From a checkpoint of a small transformer trained on Wikipedia: learned positions, biases.
MLP neurons of a small language model. Each row is named by its layer, matrix (up: input weights) and neuron, and shows model dimensions 80-335. Each number is 500 + 25 x the weight over its row's rms, rounded and kept within 0 to 999. Numbers have three digits each.
After each neuron's rows, "fires on" lists the tokens most often at its 100 highest values on Wikipedia text that the model never trained on.

L5.up2424:486450558513555521477459484519483487496509513500520510457519460471501482502510494499514460467488479499506545482520498518518500536531516526453566476494495532506503475491504499474507486516506514477495492491506521481547543460516491479508500554506521531474508507513506439501486505483535530508496509486531499485481497512493478477529487500449501506520429496494491458512471504516522511503513499512499509487497502482517465508536557506531488511525507493508546519502465509545494476501495458542520487492531511476513451475508523507484502491479504450519493487483455498490537498500481499493507475517514510478501447514490495476528433499520501469515512486440477457508507514496487550461459476520537503478512496480473527513494493489474527487483504475507500501467483522505514512499528448
fires on: "c", "'", "-", "d", "v", "n"

L5.up116:484512511506513524506506468511494488518514478468490497512484480480520507514463512524515483502503490513500520520451445511482470476530486529513477487513519500502514477543461503504442452452515460506466517555473480492497459465497539516538513466509426515499483481504508531506554501520524538484515496506507473514503501496507551510509482522474507455513506506518514484474488459462514512505501504514444498519534553498524469492481502474481497474518485505473510491469484478516492478519447487482487450498483490468473491517509477450518476533469525489477525515481451535538495524525514500500459515509490544508512517477459563547498453497506480509494501466537503461438502511553540503489500503489528521445518468514517539486513492523514511532518510550488479496479495480515487484506541500
fires on: ",", " and", " to", " than", " or", " but"

L5.up1159:490528453497479472494500522519503514510514472490505472475544468520499490472489485508550522533533478474506511479513502508503486484491485469478471466509520472506475490520439475498511503542499521522514508513502533513507462474532537525462488490506521511504450489509496470516497486486524514536510446453522522480512510540550451507470480560474511531472524480473519533471482472495531469499454523532534538489533512504533528467490497454499507479467468475479509503557485455512530462530448481494524472539496507507518491487475454499509487500515480498499504525502481486451473513517511491499531509505494492486505512502482541480515481485500499475538484500500481462507497527502502519481505489493447480471522521525528552501472435505443500522491515539512503523487546477514511518506502500
fires on: ",", " as", " and", " town", "er"

L5.up2305:519525511452483520541431520525453478541492545481497505503458488469470520473491510472456498486502467502522494477528472476539473496509481468520463484524544472467526540467466487514515529530486493499463482499477484535509549540522491505507516536529524457480511490503522488513498486492500501491498511507509460522523499509510451451517544471479533518493538505494525526507547516525493549495485511504485517564493465486491515509453493517516498514504529518534491562535472481463530504471480490501504472520467468476472501515522536474512509508487549546482500482452507493497510502486473542514461474511466507495521533526491549469501541443510484507476538519519511486531533528512527500504505511473549482519517495516480468494517458471447486477482517522539480474515511472490474544470528496
fires on: " a", " of", " the", " to", " after", " by"

L5.up524:508533482512509490494459542503500502466511475523524488509485474507479493508477516470474489519522509489491500453487499455448477511486526496525519496498508543495484495476469527560484500504487479496510502529474483521500469561489522500538490503474526488492492493499494508515506505471475489485497514527510526463479511451460507507508510515528488500541492539525493500483478527526511493510494514494455480503516504530503508529461491487541528512488498486531462484452476483519495489478502508538482461446451478443511489524467455482502492486504492504500526491570508534501524500492506487490517539495488523513541473525459510522525482511488494481483538501495525494457498583536524489492502510570498534494491481483529466491469500499511549552534507466490534516550505508514516466459472512
fires on: "-", " and"

L5.up373:498550476455496499501491512513494496502501555495509522516485457500530519515487510479507480485528489517479487488464483564471452498536467533519523443510512507517544491453505498507536513495501478481451493510542490484492491489472503493445476488503481528499460466478452463526523502474491501522491508534517501504485491517506514462502466506502517522540545554456505482446526480499476517496473495520511518476525478487467482451460532510534511491487540474529538484446456494498490493500494456469517452493460493489485522519539501486545531491536553549439521500467528477481467514531522502521494486497503501501499500480488486446464519513526521489500493501494491518526488434510538546501468478484507502487529500476510514515473455509483523460531488508483506481518495504503471529456509521
fires on: " to", " of", " as", "'s", " a"

L5.up1112:501507534549550513472490513517514459506518508485494463483527520488487501470475530526524500534529530485483487514446533496509462524503481487493495516513506494462525505450522512498531521498496520518459498469492514535475511529503487513510490471531522475433501497512526495544500495467486470485550505525491524507507487486504480443490459503512461516455446492485510480481513496505504508530543508469496516489458466509513466523507495499494473493498509482517460457492456475493495479486478497524496507521510479526521480513473506530542571504501510466483468520504504531490513522497458496537506481501505515483505489488543516505468415555506507447496492490473558504456477487505544499479500499464516447475525471491549507497528499499497506463524494464484520514474548531536528485530541522
fires on: "-", " of", " d", "ed", " out", "–"

L5.up1059:501535514499522496517474478533513465520513476493492545520483501510511469557486494498459503521477506519512510503487495480508473477483514522499469515491531501493505475483499524497501530526498498502473516454547583473538523550527496459530485502482437492478511501507502489451522458526530533517521474470507498459472517509505523481504493480526450522503503518491490497525504503517482546457537508495481507464531510532508504470510535527493538461494517481444503548465493511491505502514492498488472506466473479525497490504493507542504513462508481448466485501504545469483478527488474489503497486525484488509485488512507484493521465558473511500476525500496528504515551473523504478495441495536520538566541512529516520496420446522532491486492487484509506491484502469526494517504514530
fires on: " of", "00", "-"

L5.up2269:491501509497536501468500505510534504462506498467489529439498508494494485480535482547507497552522498489446531450490497439506484551531494522451512527496479494502493433449505498455569483507484515519474484493452462498548530545520525460498551508510510485455509482506534460512488456537524554490521528535508507447538515492530455491527515511500470531512525465455502521520511520509544511507558502520497478530488489502524515505498502490520502538482513460455495510505532501543511481524559489503460494470494487465492507545491478505541490505465532483498488521506570473513495508493491522509510535486518511485490495499500528494498491458489485471502519491471492500470488519484483488530478530540511481510463511522477533447477498525544515536495505517530495509493516505518513508541507510
fires on: "-", "n"

L5.up1608:478536539465524494504465478495508506511538479489498511533520455511526469447471507526495529494493481505492496520486521528477487448475492531488550505503528519499525490529519522472474468479510483504489487540495519496511524477466509523508474474512493556488416492491476532485482492557495511465532447509486526481505460517485508499504499556534478532488502498550497538530545524504506479508503499517493484515522526507520499529512487510435504503477520538498504434533528506465493514524497525497484473472488536529504483538538454507496421469506533480490518505471471491539526522474478479535495488488494467500482523473467497486544505439508438462483532556518513519491514512529510482476526487539511532486521488502511499516545485521482533504525540464524514473472475503511544484449548504
fires on: ",", " and", " or", " -"

L5.up1874:503522494438460496531512449499492494512509506504526456514563495506508523482453487493487446493490515536499495504472484505490507487469467511500505515435479507532522462525490529481521524507476542477500487491484469524438476512550528477504495489483462513512498504490510501520537497522494498522468525523510498460490481518532506514479514525538497539510463505505501506513498507483519495470471529545523515485513472511508503555519514522498473504536467482516480484478511511512501495453467493500477517477477490474489488523501506510553524474469549479465472529457506471488528478505469491475526482471524479501478546532537514496506496467518466475500528523509521534535506458471473547478504476552501459496520469482526456516498495467499501475545497507502484527504491484514508549505487482
fires on: " to", " in", " for", " of", " |"

L5.up1933:493485520462530502508497497477462460459525486478519498471538516523527481463492522506529515533517489484490464519530500492501545492525493535519463495478545495492490504512514496546468507478476512421481544505536472496481483489505460489503505547461500493504525524514538480410500501515518512493508529488483480501494527512497543547551497497477543484498524517486519523483499469478485488519469494536494499508499475473492531478447497523481462467500476500520536526568484571484546516500449479479455474519477489494489493520516496431490451472475494473504485490485491491486534552522484505491493493530545502514514476488522513523546481500498509500472485477441501491466491522477467471472494500512469536499516450519490481513457462472511509515495465489486474548497527503535489479524497513
fires on: " and", " or", " /", ",", " |"

L5.up1689:472505480523475492519534497552517518513484494510471484523506504493511442479494465517523496569493500496517486523500478466492464497529549549487496499516488519495468523471493510488488505532470536479472504514507496519485519521525466491450469512503482512497454486514481483539496526490520487484514481441546507448523527453532433515483468526484458523470536456501542523505525522501547497521471548518519491479522533494552484491493514463475540515542460521482495481534455470506520521544493531483489459507493514464507505541506490499500510493516485511495494503486479462501490487505508471540505503513497498485499466478489509470511510504497487478469517500513528538516486516478505555458504502516484552445457483500538480499509436472492538535497522535509510513501523467496486488506498461
fires on: " and", ",", " &", " as"

L5.up641:483472528522521489480518492477459532509543469526485499510527508484495537518527469493583518493510525475513508484459503433522511497519474490518492506442517501520511538504521498509502490510501478534542526482505456530520483489487520523477511517474506538489493505555520490482536531500505496483469530528466489485476529505521486458505511504486487456514493487528551467505474473503494462477518468487506503529522550514481507493526481497522519455514525538491518507503472482498508538490501448464480486476493527500511517488484498492512464512494484500474495505546485444526477492502514487529456473541513549490534516526491501512529469491463485510433486509502478464516498468511482544496521523470489516485520501480452519531520517500483554509496512517503549486480463499518546502508493517
fires on: " as", " to", " with", ",", " do"

L5.up2278:470487507461463476505458511490495488510529523543463523521527466464501461524455498504504548475457487526499506488513524467489449446525479542483484482541524525467537531547515566509433507528483554517478542549489512505515529491456490499475498503487500523527556535474515516502513519503487512532525510499525555477500501506517526519466493524497465485465505473487539497506508504490518486543493461514494508494546500475546502491487497464460491485502473477490496532528497489482529497521476483456539476471516524472482465541503491484555503527480530506500521479497459471549469505497489476499484556492482453499526447506495525500545531511514469549522489467494537515503472507515527518478507487498496498467531483508484505496539451489479535546503513505491458524499504509482497483486517488
fires on: " and", ",", ";", "and", "."

L5.up1163:507446498506517486497491546492507493477534524503507443457493503487515460544508522514516481529520460452512539507503501458554490533511525492450499509494504499481535504490499502553479486522547463493469491527513452512512482551508513522453521534478514479498500500461523463494497463527485503501446505524517499492499470504504520481546526513520520502496486493510494491499473440481467533531484507502516482502503504469473510490459520507476475493487534502499531486493562484522510475453467532530497508485466512531469478516474488518514479484520531505508500470538508461548496527543527525476446527529500507464513546485500521478455544496516526536484495507516508466508475488486480500522477471523494479449491488481498503483526494501484534461461486522514463499473509478522489539491461511
fires on: " of", " to", " New", " and"

L5.up2087:490501494523475505505509480494501565490518492476526463498493488521482480466509516463489494532509476508515526522512513496510528465506509527476521492461524522500465539505482494485499524463451530457519540552520482458528524512488487482511524503497451543511494483488505537500497521502495444495562553462527487448505516493482495500518492524510487523467496509526505523498525535518513456496508501485523526507512483508505533513512499509458523506500476465484523482523525513510531489543502491542526511499517539500475487537464494534524493496485491465525501497499551478494515468515522552496506481467498556482506532503517486500488503501521547538486512481482525506525491504463510473495490455482483503523485470510517551520491460439525503504518463468506521482483498481527422524484449488
fires on: ",", " |", " (", " home", " tree"

L5.up618:509525485498528503485501519500480479497486465467462528499496525486544494456538507486466431505539531479472475532485487475494498537485499533503500494505543518475497534459509500483489522463473505501487485489525487462485535531513448504474515477510542476452476449486472478465504517528489555549479501509486579456512495492490522478536535533506528547484563487492510492492496496516525482474503537524519505527482535497475503500479505530531520505547515440482441491509522435490502481548486528485488488507510508499505496487511513481497482496486506507504484490486539502488495512483447458512514537470468498516507479497538491525475488482479515502495482471504505504515527485450537503511503487506544511495458509456522490514487530507451469494532449468487551519531522509484526496557486465
fires on: "-", "av"

L5.up1931:489483512527531511493493506440468502528507513534483478470503499505491498490482530496493520481515529463508507498498446455508468450473515512522538484493495546559499504464497465557494470519522506549471514509465542493488507500470511496508526439490475512487538492483481494523479497472478501502519492510492539428536540499518537505482492497563489509507469517501532466520482517424524491532515508504538481449496506483496515505536483520498514511523485477483532478473500535499522466485496516505503530479499506500543486539522482487504501512510468488520496504539480449483489523511501529474494514517552461491520502472516536469480511495514473504504527546496457501493487534509474485533469512436492493506465461504500467532474538510509513501465513465454490506483531480466506491471491531
fires on: " and", " or", "-"

L5.up353:504475501488497508461496478511477499546513503481491457534509498502529492493483509500512564490530536509474483502562501528506477499501474511484537447485545538492502499487500501517497501518487518459514486487490419516514485447515524454493529517517477447492453511503522515483498492509442499499567512532523465544478501510515452491521499527532484510555468481462479487508512464527509505502441541490496487513484524496498453489533501520462474442490507557527516495485507488523492514548479467511498509519499497503558487517503446521493467501506488531513495497503488492500488572518461477547492472516494519484487469513493512491489465479456534508550516518517460487511543505464446480498500486498473484516516454533456473530462489516514518487522463522516495519512454508491502509480537476
fires on: " |", " –", ",", " Best"

L5.up940:507497455475510502472490484532474521477495469498524451517518514483482493532513534488504529484504465487499498477513521520510512487534452510482491522514536492470489513461506530488517507452498509452497517509502518491497440439537497469467564462479479497498526514513480506483520490475484496513514505530519499502471508507466513526485511472507497474506513481504505475517495506508501513485454484550498534481499496493472530477525512522508501501506526462474493505515571495501512508546502453459463524506487506493513542504493474502524502467448463484456505500471473474505530510488487505527541464533520569526482503554481473534527518513499500512489512542475499499523528471469501530465534452517509494495511502507488486509514468512476470485548510523491555495494464495510498523509500478
fires on: " as", " |", "),"

L5.up1962:489481568491503508528471522514521553531503524477492536509509504480488507466485485502503523516469501489515495539483537502523520475516531488474511511464515446490478489471505504479516479523511528513511465477481438499518441544466490484527503502489538530463562538493446493505495472529472514533466496500544514465518492507503495492546520509501500493498509513503513521484514511520495513504525494498488520504529469505524489473509483496522513485450469465505492509496537464503495495486492492456494497479552480522497472498464458514494489531513509556475493502505504530529492487508485479494478530468507519532473468507491543504550475493513493488553492506512528466518501505511522511570482495530522504493558514486506482498498521515528498499477482455497547494491476530534519477538530537
fires on: " of", "es", "ats", "-", "y", "ates"